{
  "norm_eps": 1e-05,
  "qk_norm": false,
  "bias": "all",
  "beta1": 0.95,
  "warmup_steps": 200
}
MLP neurons of a small language model. Each row is named by its layer, matrix (up: input weights) and neuron, and shows model dimensions 0-191. Each number is 128 + 24 x the weight over its row's rms, rounded and kept within 0 to 255. Numbers have three digits each.
After each neuron's rows, "fires on" lists the tokens most often at its 100 highest values on Wikipedia text that the model never trained on. A number after a token or word is its count.

L11.up520:113124127143146142128131153142110168110129127165104140105085142119088110118101109167159113117134127130139117126112116084111135131160089128126119176115119140091148072127136105155168128161096138167156109140069111133116109125114131077152109096143190178126141159155082147188151079155123120140138137159146142085130113081089109127134152142172123120099159094119167174093151141131136114100137087142116148161151091132139118134120138071157109113142147111124125116152132159123136112171121105117129160143117132119109105138130130134122116128115148104097154119090144141153128127093151118162
fires on: "ar" 26, "al" 15, " Mar" 13, " Al" 11

L6.up218:129150110104082161116143147163104133124142132166129116137113097134109097136056129088135089118101137165132134161132134115163139116135131125109147140122124114129137140118145095115129111169155151168127098121130156163167106139121154143114111122136107130155164165080106122147120119102093131140118190131141091121114176125147112126144116159148164134134083145157129145133143123136118140081100170102129146155141127199121163123137165121142122135124099100125105143107090107140110130134159084077126157130078151093112103164114105116090163095128142136092113134169148091117149135090140136161
fires on: "ir" 15, "al" 15, "or" 15, "our" 8, "y" 8, "el" 4

L9.up728:124130122075159113154170153126075151133110136159142109129157132105116111109135126112144142116188127135120122149121111122135141098114119152139089167091123125141087133146139135089121098113134148129140091136072121132084151143174119117109111124136167106117094125120093136130164134110143200124119132105148113135127141142096126173114143123130154123130124164117140112161091114139160159143131124175191139110155138085129124140158145137158176150105135105100138096141142180129119114118120146130082090167100127063104097130120131132135092119171113139156121143143090140137147139092140151089
fires on: "p" 34, "et" 12, " pro" 10, "ro" 8, "m" 7

L4.up270:113129153153106120161097180113179102141072135088118101098111127133148137162130141127139138129162103166108178118146120136158141140091129162130131111123127120144132109114178117160141121139087075153169083136107110128095109096112093103129094117194124148127096135095115140176148126100174125147131102136151111139144115138172147088113139128117148103152167093136109137129177144144101135133135119134117146121148135129090145123108149118163133186104140088132114143093120097131086133109114106115108149140140095125154133145116152114096139107176128113162136120127118109134163078115151144105
fires on: " p" 87, " P" 13

L11.up25:102105125157106145117103149125123121125163137115145138115097116135153117114136173098129130160145120112129145151156125106177111120140096127144141165153139110121092109139118132186111115146125121109109072135138128158094122096108141134143084146164133143131135128080131156162128087098164165105107152115120093114146144135097076115155098135158155150122130132106092138162116103123064137116113117114062108109134117149142161126133146142109151105107139163186105123132154121093106178084140134146136156172128099128121072127106126106117116154083132123119160168130102139118122138159145099180
fires on: " c" 32, "h" 10, "D" 7, " ex" 6, "os" 5

L6.up235:147090138083126112106150119145155142159176088131107166162128127156162113103146137116146148083111144160113094134114139132102124076129151119114161104182102116140130111153098136149109160100090189172143111121119108120149084152097165153132100127181172145104149139095114160131138140132171157122139133142117135158172103137122121081148113118125085132173127110115125152147103118101133158137100106142090083124093136145124092115155108145133093111099098147119088103161121130119098145153099131123151103091140117124111126140138115118102117100168106138130142135124148102149140120179136123118
fires on: "w" 39, "s" 22, "and" 12, "a" 6, "b" 4

L4.up391:128175125185125119142054139121133158083120160133111111112128133109071133148140117129114171109137146119119145129081134118127129176105139153126163129162146137133144148162125080094123140115124082104139126113180075103154095132115162101121110113109117164124155077148124096147138167137113126114145134099074161123158138108150123111127126173104117085142114144142130131142148135138102106157147123163104158128140114137117106112131140116105147140096143159137125130097137129092126096135141113163107122208167132114104124126105113106148118151105163101129114134121143125149157099165078149111
fires on: " Sc" 17, "em" 14, "ig" 13, "ug" 11, "ic" 9, " ret" 6

L9.up129:153169138128180120134122127120098095113115080153134114122109108117166121171153104122104124109142143158163133129162163171138151121119153134105110146097160102168168131134125146152109123115149108155152156141110151162122086166135125155166176165095106129143163128198123142174133137125133118123132117113140155135131098150115109146125084112144088113091108137066096124135151139119115121116077088151118103108102093158116150174130122111137117154117162111144113159113132122133135119137144127123164145111117141149111124121080086119092106105140087105107115113188160108135122117101100134112
fires on: "g" 20, "th" 14, "m" 8, " th" 6, "l" 6

L6.up366:113143127135097116137118111121102115123126092118095105154135173086139155136104127133180105117159108061095194172117130161137126131120180124147140130135139123089093145128136156135103128114112165138162107086147150131101145145116142151166125137095127097090124122129140084124106087099140142083153097108102137135122150170152061088142131136131128154116151114117123168092121105147118114147133089160129126136167118135119125154160136169124110183125128157119145106143160119141128110138176135126110157139147127065085153141161120093134129143102132085107131129129104123133142098110118141137
fires on: "w" 21, "c" 18, "st" 15, "m" 8, "qu" 7

L4.up41:145123091113167103133090126113164155155106110133126116090117117133121100106157101117152115113111167107102186134095134124116136109140149102151160108136113134125114130155105114111128087163127072133159095126162109114143112116134136192136142139140148159128171091099100110118133148131095128122173080172129178133124147158105138077074115138113128083125117141134115143161114129135140128166126138124145125114152142163139125090171127120126108120094168115152135132125065138106118156124094167177096146121144138099118131127168114075123123136142123146161122143130169131148164147089098114122
fires on: " Sc" 37, " dis" 35, " sc" 18

L6.up118:068145119132067114126130134147135173105160098104153153114121133122138112119106104149137128129099102166154142139091165127130138163109146127126079105145114087120109142137149136186075115109113161100127135135132100113083138173127116150130100137134134091133137145072104175163139112141118128116118162101100156147094126132113121127124134116125134117108134135123115119121098114097103121118102151146147136106144155104113125170148124167101142148138119150173104110140147089148162112164173173132091091186116155149114123124165133113122122133175123106124081171141159130077125167143130126116
fires on: "at" 20, "ut" 17, "ur" 14, "ct" 9, "ar" 8

L11.up241:122142133122178146108073115118111117077107130164089141149149107149119189140105089131131118077130125195142161111131132122125166099129114105090143132133158150136148105125154111150103161130131149087091120110142148114135111145070165142074101097156110124191146115107123144120123121092128116110128102122092121133108154079127132123128136116142120144119108127110078168086169137142090117143117114133136179135114148176102148122148191136133113106153096116160112139094124122146119140130115126073130161144126122133117113158142126143107083118086141115127134143095152115125139143116113135124
fires on: "or" 22, "at" 13, "y" 11, "ct" 6, " h" 5, " |" 5

L10.up736:143142125094147154080106107074168156109107144100099110106146109138121150159134107129095134152104120106125096164141110131130118096127132165108116081131141169116141126158117182109113135112155103175128121157122128136104143153160104112170143142119106130137129109135080159130122120161150147113130114115116084148168157158160163137104130120121156105155114174173120179159140122157124128118130127144087103121132157122078137074083147118132111080137093138126100142123127148116126136128114131082116138141166121133154115123119147120092111151130143096148067140105119151175154148109100136082
fires on: "cted" 20, "es" 10, "s" 9, "us" 7, "ive" 6

L11.up245:115143144100159164127114165132136072123118141131069114166099145130126113152148148146145085169135115145138150105112134189152096130112180139147108124114127120103128130087178098127090120115158081124126080127135090138147103067107129079138115147085156114175128140117142102154110135128108134105168105137137101170127120111150131130102102098128107131160174112115136126166138155149103105130157158138124175125135093126146165139154125136156097154085131148154106122102144143117135147150112138104084134123143114097153146145113132092094105108135138116112096107132145095157156165123144111130
fires on: "|" 23, " p" 17, "P" 12, "-" 12, " P" 8, " (" 7

L10.up440:157161149123143155098112124130139144122149095128149163120125121115125102143121111134138151173066116121156119114099153176165111112153141131173151133115093133125126136136095159130129118124164111127142121146153140102123145113122105114159156123141113103197127088094133156167122125127172149128105152144109128139135098114089088110094150136114145164098128131096148153100148122113134097082073122181078122068086085120106160148112139095107136143136095134139110140108092142112124100142145160153130120121102142160118093131115145130126169132143089140157144125154183096104153149121095139146
fires on: " s" 15, "e" 14, "g" 13, "le" 11, " th" 8, "ed" 4

L5.up653:139117094117157156135139152155156118105132143098127093139131178086154115164167196152125137140154119144141127134102131174097082105106156121128097145121119091130134176131122122099115100150126114143096111115117125146165108111146156149137145144172067170134120144140150191115109153136122150170126125132138103078141150102090147152144124152099101169087105117140122102098128087161159124096123119140148118091139108114111128150130076096117145113131118104115094066154117142086142155088151124094105106142108143146141121125136132134088100150119128131128146124134157135093156133128139115119
fires on: "ir" 24, "ount" 18, "n" 8, "re" 7, "us" 6, "t" 6

L6.up717:157143133111096159147098112155140093130137149104108113110122114124130144112097096146147153130131129114111092141152095173112107120122121137116124082130149113103151143109102117132093116107143153147154140113122114083125104162132142106106114140079126095122122115109128157186156122105076121114140131088124125130140122105156124167093119087136152126166146088126139114144109130129103135132138136120131148139090140080132117145173104132167134138178146147138122159119099148094058138083153126108127160189127106085148117189100132141107151138139093163136169150121112123113136174162096181129
fires on: "id" 34, ":" 20, "m" 9, "otes" 5

L11.up419:139084126152155118130164127118104099131162095137105137124119156111138137112161146119197143154140125098118113136117097145129177123086137162169138128140104169120116121104119132092128118127138089118193096153155108097153156101110158151150105118154168106142125156134127114070130090114114147162153125131150170089128104121132155100148131111092103129145091154125153091113070105114140138168109177115119116152151127139152110079150115127154098124096166156111101121132158127133144140107099158101144140129139108152107129114137157094071134107086151133136157137137138156145140152098139138136
fires on: " r" 39, "t" 15, " sc" 6, "ed" 5, "it" 5, " v" 5

L6.up107:128152131135092092100151130153110096102110124116151108177111161129120122102150142136146116093124106113143136145126113105110105124121178120106179114149130092076135136158134176124133145134094120106146129114111141143120112128122109123169148119106143146127154088068158122127112127157148168103150125136105099093122134148165105114121140147124133130115111120104164116077108108115156108107133102167191152153145140146154087162110143165165095178140135133106120188121100080170117141134114138139132139122122132107113135157133153131144144099125124046137105117116173123172131142105105126090
fires on: "w" 47, "n" 16, "d" 15, " int" 6, "st" 4

L10.up127:146136137141161176086192138139143109088147106128099161099131134109121123136144079116099133142138096051057110128139140115138182155126104149171124150129127130141124105147141175147161149149108148114098095121173124096156101095122134125162152128133151118100162119110154099087149134137141114104122075102146127095159128173136143153116129116142131102104137118129171152166121101140141134150108114104178090089138129126131099126151137138116092091141102125138130176156151131154120101112141125075098120126104128132142124154161093119111118142143126103115124126136137132136113112111109157097
fires on: "ers" 41, "ies" 12, "ities" 10, "ors" 6, "ife" 6

L10.up5:123171126129107151135125079130135084087148119117112117131091154129134162115125158165112130124153068120135128096132097100144119138111111136144121118101161130150110145116116142174159123113106185134086121130107129129137119117130107149120143145070103141152119172120112070147107124156150148095107141098166118147115106154123161123161172133098109144116137141107111140108149142107142112184079079114125127176129172145137125159147148121164078116139135078165137127134132125134141165108103152140109157137141144137112071128106093101131127083092109105138137133138102180132106110147137124163
fires on: " comp" 28, "gr" 12, "urr" 10, "r" 10, " add" 7, " ac" 6

L7.up357:122152128160120131136129141135120119146108107141124131151126102109119193115133091142103152180152106172146139150122112129144123119172160175163130112136127124134124114117093092116157140128109125117129140129111097077157101112118135166162093135126132149116126120126119106113154130073141140116130090147202126143140126129180100081159152151136156123107128138152117136089136082074123167106111097136125116111137160152086097147125122148143137088088094169095099118121119107114159103115131142153164129075106163128122159177107147123115101181137105116153138118136084113135143164121138118132
fires on: " is" 18, "6" 10, "0" 8, "5" 6, "3" 5, "e," 5

L7.up478:196115156129126138108093117158128133141162132170126157113104145098101137135124120119170101095115126141138116125148131113125128087082124135124106104144106093108153169158132097089099159128142111136170105118113092129168116149131158135120096134174139111127139136132089126133137102094116174153128120135112094175086146120136112131168108085135160117141119098149068088130114107123181104138104179127204130126183114121119102135133128127117129141114140120097126159122096157122146114098154123123103127110111167141127158143105169121127112134125140136118084133155134092117152158125183126116
fires on: "in" 13, "ur" 13, "or" 11, " D" 10, "al" 9

L10.up276:178167138140077158159117191095117153128141164122153130138083156097154129142086118091109124126133117141153163111121092139148109151133124120168118118123116090127136136161139141098139134170155115149146122103151136077121139138125109120137131144137140133141090121102105151139119173149140181138101153109138137117116100124122119105125113106152151104120108115084107092114091116139171133110130084130140114119068163146130146096104126098138127140116164067151163132104144169091095169131122145126129105148147110109123120160093127082131149144176150100149070123129119149129084116128124139118
fires on: "m" 25, " s" 13, ":" 8, "n" 6, "mer" 5, ")" 5

L7.up598:100106154135150105173123156130115122124137144138171132146090122133121182133125152114127119176139133160120094164137109119097096125127098115104113119108105135148133125158102139158123121130179105135113101141165089132132136142093123154101145085113128098176119147121106105144105123149137151112098132156096050079132141190087072119142115136086127112092107103129126172133136102153164079126116128104163136126130133130152110110135113156115182102124101083105191160147133109119151148120158137105121110129126105104141100168104128119133120132167127145165142119147122121116125114146142141169
fires on: "s" 29, "es" 9, "if" 9, "os" 5, "oss" 4, "od" 4

L4.up672:188136129137156157110068163141096097148116085127122154184113089148132169119153111140142127150134134120152120172154116151166104132142121147121184144139121107112148120106143125156105093076123129147124111130128135147135163093120129171144089116128125122143127127144086144117118113111146106106124149095133096144113141184141117141126111145132151138125134139093120168114106116135129125123109095086140106092075181100106122104122129133082099124111160128156144137133138163099137144075127178092120154108153097169137099144124144091174130115118102127141126086135111120087162144139090141130
fires on: "u" 31, "h" 28, "9" 7, "os" 5

L5.up238:097028112078091182185133134145102164141159113120141078094114120149112144086127119122170138092106124141150110127149154145119100133124126117150104128154123136144140151108155107128127133152134132174107111128155143120131070113103182111120162129153147138118117150118184096126125155131111163104133124128165137120126123123153115106112103122149140124143141153105111082124086153126113149135144097098129142145103176139122140106134101124173111134083128139166131102135131126120140153108141119092138117175139111129150121167155095147106112168139135118124165154126159120073118116117137110153
fires on: "k" 16, "in" 16, "ach" 13, "il" 7, "ich" 5, "h" 5

L5.up356:129106132136115135140154149124173140144143139122103093114122145141107157158124138136164125119128067152177148143125149118146141150134142117145152165095138077141129119133150119109176153171090081123147096122100127167092059125125165157167130145119146173139116153147162126095086156107105115127136113138107108144123157117121151140138110163117107157125137116145097118131121109107120108055096115090126169104114114103091102134084117098122174125151157116085109142108094150138135138081143143172108131111085127102116176108116113148118120128132096143129138082144155119144134108150131133141
fires on: "ord" 15, "amp" 13, "us" 12, "t" 11, "on" 10, "." 10

L9.up578:101162125142168084125123134109137097176140154118110103119095120110106135142138158103135157120125100131125154137130133151153142129107140127116094115122141139138175127200142129144147130185160108151115122169136126125119132144133117102154102124112100104068078142101147105141088135153138142130090136090157132142133110064143165073148162156108134111102115111095126160101137112126134111097176161169176113160131141125107134079116125127174101125136156074117113145127141147124129146120162084136108114150147120113115102150125103133140171193120107142132126110120107088127131135145149129133
fires on: "l" 24, "ame" 11, "m" 10, "ra" 8, " m" 5, "mer" 5

L9.up456:159151092154132105115140097136147111096119107088079124155102148134143118149136157138093113145157123135154147147113153168137154114129158126131131113124113160128162101122127103150086144090113132161160080098116091136123134104123133158159109109112127116094144085185133130122134130103152109137154077097084092134109173095158109124119169134097132156097120141146118130126160145105115138091117134114085160145118149152096127110070141152135129115140136144096107166137176116153118117136128089118109126206141159152100098146117139123137153144108147129160126167159156100108144086148111120120
fires on: " p" 23, "ubl" 12, " P" 12, "-" 8, "==" 6, " |" 5

L10.up472:152138099176132129165113134093150117126090128165145135106126124113132112131128138092128106149137133093144117107148106160071121089111093161163131129096154153173108110145124132091161124125101131126130069161124091150103154123146119108128170119131160134109094137127096174115138154117154135148122099132168091144115095140078090146081169152112128163095106132180099132126143128142119129087140117143092126136125100118154099120110143139135096151113137111114109089118131109153164143119171127073106124123148130142134075153149157121138130166142089140144114145155129108095144168145094146166
fires on: " an" 25, "ar" 11, " his" 10, "'s" 7, "'" 6

L11.up658:152126152148131113087084088105111147101145100100109129143082162117158135124111136125136152085122126121132095131133132120125086141129135117143108117165109161143095087167116095146150164135153141132147101140087137158130121130136105092100096095135165199112158142156127144154112092084127130151192098130134138133125113152142075146096162110122130115098136124120146146119135142157090102143145102113145136098121119145122107142123102097148062140116113132125131111193177153170119148151117131148119103146078127131126151116146139163115084144120091147116113147145149128111115125099114086152
fires on: "an" 24, "ar" 11, "at" 9, "al" 8, "h" 5

L7.up350:128159147100114090140143135131134132118147113133162144113100109145128142149132113142134140149107093178120146114169146116137105146074136138166104102116108112170137130120132126152119145113119128139165130162162116111143118123128096131089147083151158133099104117121125094150141123172162125125162151104140133137114124149119091095139111128137120125181125115151092107147123140125152112089096151139108093075136129116151115118132159069134085165121180120077080133113126187128109131138098068131104172140141126176112136128137145128094115111143141141120158115187125102106141094088156175114
fires on: " S" 66, " s" 18, " p" 7, " Christ" 6

L7.up10:119146146114149123088167124149128115153114107091131108130120166139156104103143123125138117113157143118151132127123167135109128118083160127124116144112147114082119118115117156146142149104161102123130124109076110156142103135058135135152156128104150134128105116147114101117142159173118139107180112147135109104081152144158133139100126083154128105152163117121095114118142160105141144094163126117130139141081138137164089124135134144157145132168135161080092087173127141114097130095162051093153150099157118161119128097124128091137093126126133172119158143154158104125105099145115168149
fires on: "al" 35, "r" 10, "t" 9, "ual" 8, "p" 8

L4.up496:128124163137118140119119113114128153135137148111137169140103083134143119123161079100115166130142116118132102100144126149113157137109125158130125131147112167110128099128123127152131093125107118168143108125148158136111135138120125155168133131097143148114090110161064120100150143140187121110174076118154159118176174189116127116084075159106152119131134139101126116117097126051120105133113122151119109093121117166146109112135116105113134112102093132114129119171128134137168165137118135163124118145127121119118125112129162140138065144103179168159113136121107107165146125116068138122
fires on: "s" 26, "es" 25, "ide" 10, "ep" 4

L4.up209:182123124111120128130101136109127141109137107138132133132118136123149123101156154138132144155138103133163135142154116135110143129098116129126117100142102145157146093122107164114200139099134101180152192121122120118114130117131127141109078127133111175106143110121106143179129115102133131144140148121161120119123150139127128184127154122117101113102142086140066143161125121103164149117095131087136091092170142108087084130168146139094115102088128120189119172154120124124137156106075170105139128122165117081140104149103136135097086132113124145154141117087113092100136149097110122141
fires on: "9" 41, "u" 11, "8" 8, "7" 8, "in" 8

L7.up699:097144129157111132116150128107162124098124096130120117125124150114137181152159110111136162089162131129091113170153138167139094135105087086149134162130113113103123114109155131183088140119128118149126171115103159124129147143109134098173122123116124102166123133121138122135148126134135119176130110135130118179164083179093113149105056100105083142132106140050072116118146133117140122134140120126118119142152139138144167163161111151106102111164146131129080142136148149123153132096164134130153136161128178145113107135094117094100088120110154124117114141109098117115136141126128139157
fires on: "l" 38, "el" 11, "all" 9, "m" 7, "ain" 6

L6.up341:177130116151109135150127155159145140095135125150123184137120167086154133139123114128120149126151093089160146146137149150098135151113151140127107106128101127094131102141120123121145136077146130151152089082155130156141143151123126160176122071112140058139165122154120159139128140136108142139106157141107112154138102132166120133137156132089117143149164094069125105116090116157120115128102078117141101095129132127114091166148109143132119145122166108150094149109161110129112129170137096076108130095142116088134101117118117098122144134149139108156083127097111112147173116121156079145
fires on: "mer" 14, "n" 12, "ab" 11, "est" 11, "ro" 7, "u" 6

L6.up363:150132124134096145165158156135117134147145113129154135141143126117179105117151096143122123125120101153119095106090148149202079097130153123138092100087143138122149136117081134101144104096126149134161115133154122132117134183116165147134138151129145136114102162165120163157162164112131140116135071092094160138122140092136131109097151142092082133143078116132119114126152092146125148099108107139133121103118150099145156122118109150110159140133169119116115098101133136150083152131110146102126136173095086104102085145147146141114142145145143176179104132123077091128149113117116150138
fires on: ":" 34, "ro" 26, "st" 8, "f" 6, "ol" 4, "m" 4

L10.up7:083133151115103102120121127163081114134132161099154174121137164084132130136129138159124100153157137137116124115161167149136091092164148126159176113115111183152139131182157109113179119185133155119137095102122133094137137153123147127133117137120155144079111148128133136141138126135153145126141111143180157101115128147091108100131125126087108088157146134106123142159058114137134128116115118106122134168120121118108102151142129135123118120118188099127082123127110113097144102154158096178097113082096150108111139112096154124153136146132117081146143106132099126139141144098091135121
fires on: "b" 24, "w" 10, "l" 9, "E" 6, "ar" 6, " K" 6

L7.up609:088144140157064108129123175120169096135098090150132097112125132148139147123144125161078135135108077120166105134126108111151152141120134112155154153107089155105102120127127125158130133123143157158108110077159099158149161135142124123176124129101160123095114156136147120160137111111107157113082092094096112140133133117128105135149111173149134116141127118127127195109129067081136122179157110109120083153135127124119124126128140134163112111131113143094132116138135105109109122156188158110099112119097143106088142134131168150109161133123151139097129147093152171175134135128130142138
fires on: "it" 18, "im" 12, "b" 10, " a" 8, "w" 7, " him" 6

L10.up557:119176117146118121082123151167138144135115124137171149144137064108100161133141132158089143145079142135114074171115127121096166128099101125082098135154062180118084122127143146133141110111125092125148155130106133129123159092110164112100171111138156132119130141126104151155151148123126106096115148114141112133174155117161103107154169117146112117115133129145121117153141107123142078147116153134126143120113098136131098127137115124106166107113147114144143152189117103123111111152119118138095104102144129060103134106144169128099129127089100138143135108133139122087160164111111153164
fires on: "t" 36, "in" 11, "u" 8, "e" 4

L6.up582:113166113097143092158123122101148132087114128143132092091117147109153083079142115161157164129155100145124137117137112125098124148077151106114164137153149113130124118091082108137098112149142165126141171136130126150076091120105116149105099120131092061118140184103158094132097139122141132130144135131144126123141138145152142103081161115145134155091137081138184157161142131147097128094181112149102124142144173126137132157101138106126153122117132169112111127145128133135105094134121148140124121150114136127155115131138132149134139124124141117110162097161148169099103071103171127164
fires on: "ol" 19, "ort" 18, "a" 16, "os" 12, " se" 11

L9.up754:149128161176109145150138134140106127131121093132136181138157142162148134116116137143133112143135121115098123141166140101092146131107135100118120145139099130123164113187134133167147090125155178097117076135117089128166137142095113121137170109147133120154115148143114101169099110115131117133101125122119086144150107173086117116149089117107153126133144136137127153139128123141193176151149141104130168123132154121122107115126137101060124131103122126137085170182154118131099105073158115081111153117125104085109106164115116123113146120125105104126127186151113120146092110137144144093
fires on: "s" 29, "ities" 7, " people" 6, " or" 6, "ers" 6, "es" 5

L7.up460:122119128110087149155095138101123168113070145136135155133126119124167096135138124158138158110130142112144135099119110131116119148119115118160122106113130104133055118145118113131133092114139126144140132120159105102118138106098133142142163158121127158128118132096146132135127157155100150100145150154120110076134096115174097111091147115155163100115142120137065148103110114114082150153120118096134137138124139168175139122139077107123157088119144158163166126168124157127078155132137104130097086155132152133107118132139093177138094164096110141126119156166169145095085088106151158145
fires on: "at" 23, " all" 17, "k" 11, "in" 6, "c" 6

L9.up335:113108148067092080132164134154112136119139137123131147156111130122136113157101163167144125108117116170105107146158124106102099095123139102157157150158165156105140155117080161111140142100111136110152132095119100142084122161089165113118127132146133129127113140152135153190113127146154101119105172124142166121150111169099136071106097100103085121145119168126097122164126117140134123128118100105097114136141113111109117106148132105122121137100146151127106123175096155151160105172147145110151166130117149145108117132147181151125101142160096127127141118185114128149139122104125153072
fires on: " n" 26, " s" 15, "w" 15, " w" 9, "b" 9, "s" 7

L7.up197:126145123148134168103097107120125110136137146122162172127161107162163159103107144155123161129143116115099086124077156120093174135120131080078098125116144135142124193121176158131130159146144125089129117119123062103109139118125092139137130112119155148140143130135128143152179095083122152123125098126165153132158110124124106128132149124135138150080128130158102114140125085096105134108115122158131144149140130133156138120109114110121068163140144140089180128138155129112142105100134093128107123146125152080098154115140139138096172123133088141102147132145128078085105157149118144164
fires on: "u" 28, "in" 10, "c" 9, "ot" 8, "ic" 7, "er" 7

L5.up603:147148159125141170127106165120139136097136143130149142099106096112106131115109160129130127110116121106126151152128131141126144134124144139115111113090112107123138116113124128099154123110108117115146108075115096114114175121112124159124125135135177166140116122177124151123103115138171054158164156114103086103198116092158112152105150142124141151147105103142154102154130132129095156108131111127156084137122157140101109092150095131126173137145091148127088124116102131082183165153136132115126116116165120116104095166080157120148106172162124135167117120077118127116138097136159126173
fires on: "n" 24, "ir" 10, "p" 6, "en" 6, "an" 6, "e" 5

L9.up372:142140128145116137144116157131135145139099122123104136106110135149122153163112096135092136107147127137122156097166120099100115134100115156115130137144118083162143133186162116097112140160104104090098126131121114164135151134095113141137126142135132084141108198121093137142163111116097107085118109110114071172097135099143098070130172165126129126139160099089118102145138098090100117177183127143156145138141132109110145113132113128137117130111199095138107097133124158136079151114142112166094116164113123165177130146114119136110155120154142127116126132154104118122127119167165136128
fires on: " tra" 52, "ra" 24, " ra" 8, " p" 7

L11.up494:133078132101171127142101127114151131117155131123132112132127121150166134126113146144129148138135084115147163151169133137089140117138157112137144137100118158140119053159110133132125175144103174134141099153095142100122143109099117156157098159146120144140151110137138130118116125132139151138108137126215103150168151118200110125177145111096163108135169125102120140123146108120108121124127135101088104108148142147114151115134165135121107108085075116120089135176167115108077125118132104139116141134120124161108132081095144115128116126136118111090141119102077129075097138126150138122
fires on: "9" 19, "5" 14, "0" 12, "8" 9, "p" 9, "2" 5

L10.up410:145133083172114118124156139112139103126170127128144159097129107079093108091121102140110184148107155111098120098108147121111114142149110144170157107138104174145163100080110098126138136102130111131141124147100128160112125125134129118160139189143158108136137144164149140127120141130129140110102078158149128126138124146135112093091155096143131135110128118142092136102144103132125069141142132153129125102136082096113128153113177165116116119149167119116168132081204148143118154105127135095111148092141137131146102141126176106137082126128153085109131104141163145115140157131106150163
fires on: " an" 16, "r" 10, "ar" 9, " Mar" 8, "ran" 7, "l" 7

L9.up600:129142102124127117118093111128131143091072099067195151159162108152127166132139167120133116145110113135098108115143117090141072087171150117113107113151125138078119112111147122147154105082140165149165127150159111134120142140169116152166144124095101107135115168124134138129113125137170108133101089138141095138154123147142139113105123161124112109118169137095125177154105138109154133130132120127149139128106085137127137161153124119165137111123096142119140121156117114123141146154129136080118143135110141098109068118065170092098137136100142133102128108107131140171164143152160146138
fires on: " a" 23, " first" 13, "pl" 11, "it" 7, " ch" 7, " Gu" 7

L11.up66:151130120115142149143158113117106132111119108162103116119141126078099119138094094095181115088133131153103119145141118137118142158108110111080154078144115169099127127097111100149115099177152135113103132131130105112115142143070113120124157123153116181114154119151133111139081117114152145153109129133127135123160126100176129163063176122139168133166136156112127105133102172132129121130119153087096068135153148087098188086130130127148129126165129124134099114118132150103155144130116104110133109137154130121123130170086125113135129137082135191113120137141143098111160137101142131123
fires on: "en" 20, "al" 15, " John" 9, "an" 8, "'" 7, " William" 7

L10.up723:165144097134110069126102085127150132128142118189138082169133118091170122148129125125091103126161136143151131123139174113161130156137164173123097090085097108110133110107146118117076150095127119159127144123097105162179151064150140148106117099123110109114121117126134162164122080128121153120122110087126129111139117133139118122155179116118127125120115085110136153158160108147136133145142107140095125118165095122149156085118139106143079130115135147130126153116131155166163163142129102146132153150130142095145117123124129075149160129120169138133084101147107113137125113125125176108
fires on: " \"" 43, " (" 23, "-" 13, " p" 6

L5.up552:129140160128151135091113113110159135129135114138121080116156166096154126137169099173173126124118128116158162133123172094130144116130117144122182093120125106109162116113097139129138139120104128075105138160115084154122107120115108123129136103130115141074123127145113090152109108186102102146177141098149111126096141125162116182106145094133149141115160124139097113153156135077123155127135157108174102142108156165159156091098155150108138100174130133114109121133109133124085149118108122148191133118149136123105162112110133144113090080074127148130113127133147115133151122108118106149
fires on: "ial" 33, "ent" 27, "ual" 12, "om" 6, "al" 4

L5.up550:084111112115104147118146139087147133105129153109139137149146151147132141139108125165170119104164143136094122172097114156104120168128171090090136145139141082143095133186127123097132080142109112181153108129118128151185111110142105138138151134168091111141138109114164114157148140142140129062131129169113143126120145160145110132099108125089118132141108136144134107120132120135101096119134121124128123195126155155109131121095109141173089101153124217121125096136144109120119129128139100131090130140102122119136097128140115129097113143118146128091146157136128116149084121108171168161
fires on: " the" 18, "k" 14, "s" 13, "c" 8, "p" 8, "ch" 7

L9.up689:144152132110105058131094119156105051138166064134140135157136126141150123112150137133152167145117089148162149126125134153107131126091136109116153107151146147077131118174120129127108157102147115115122132093146150131086164153105138124115120114129110142144146118192122138131096124089089132147159111140161165106108124124136106128077139101143128133133129081117146084145142116155118142119113134133137083096124171128165123132141133121194141119120123109097136129130131084150111105106144147113153106139091111145121090159123134150123124121142146156102123131174140187114094125136160096162
fires on: "a" 61, "f" 12, "ol" 10, "rough" 5, "ough" 4

L9.up666:136128142127154191126181130129132173130111094105129099129090129128112117141170136151078103104172133070136140141148102122112125111136164131153143096124160112086146067127120143146101120108114181119149106135171126108123156141080126131159093129137147092090110110146123166100154080095140104145145172111089127142144135111143104098100153113097092137129137136134119142140134102111156125098136112136164131118145128103098122164124128116157116144145108119113144185104126087114129085134128166143107146152129097144130124150131085114099157164111103139157163152160120125153131168106157135121
fires on: "m" 23, "w" 12, "gr" 11, "us" 8, "re" 7

L11.up700:105106126175126183138146125172167098080104115118163134131124128123144139123097098100125129121137176135151119135141162119140099125145121152130122096129167133110163098134099153149120133109071121091130121082108115112151145121078123131125156144126169126122094090138093174099130170151125105122181187081115158125161081114130124131137130109128131132096172122131094144144117166129137140160117112112157111119134121075136104133161152106131151151158171131110119164131090152130108097112121157141122198126112125109128122115122135124156135129134132140100133126167095096146091130108116163099
fires on: "re" 14, " J" 9, "m" 9, "l" 8, "d" 6, " st" 6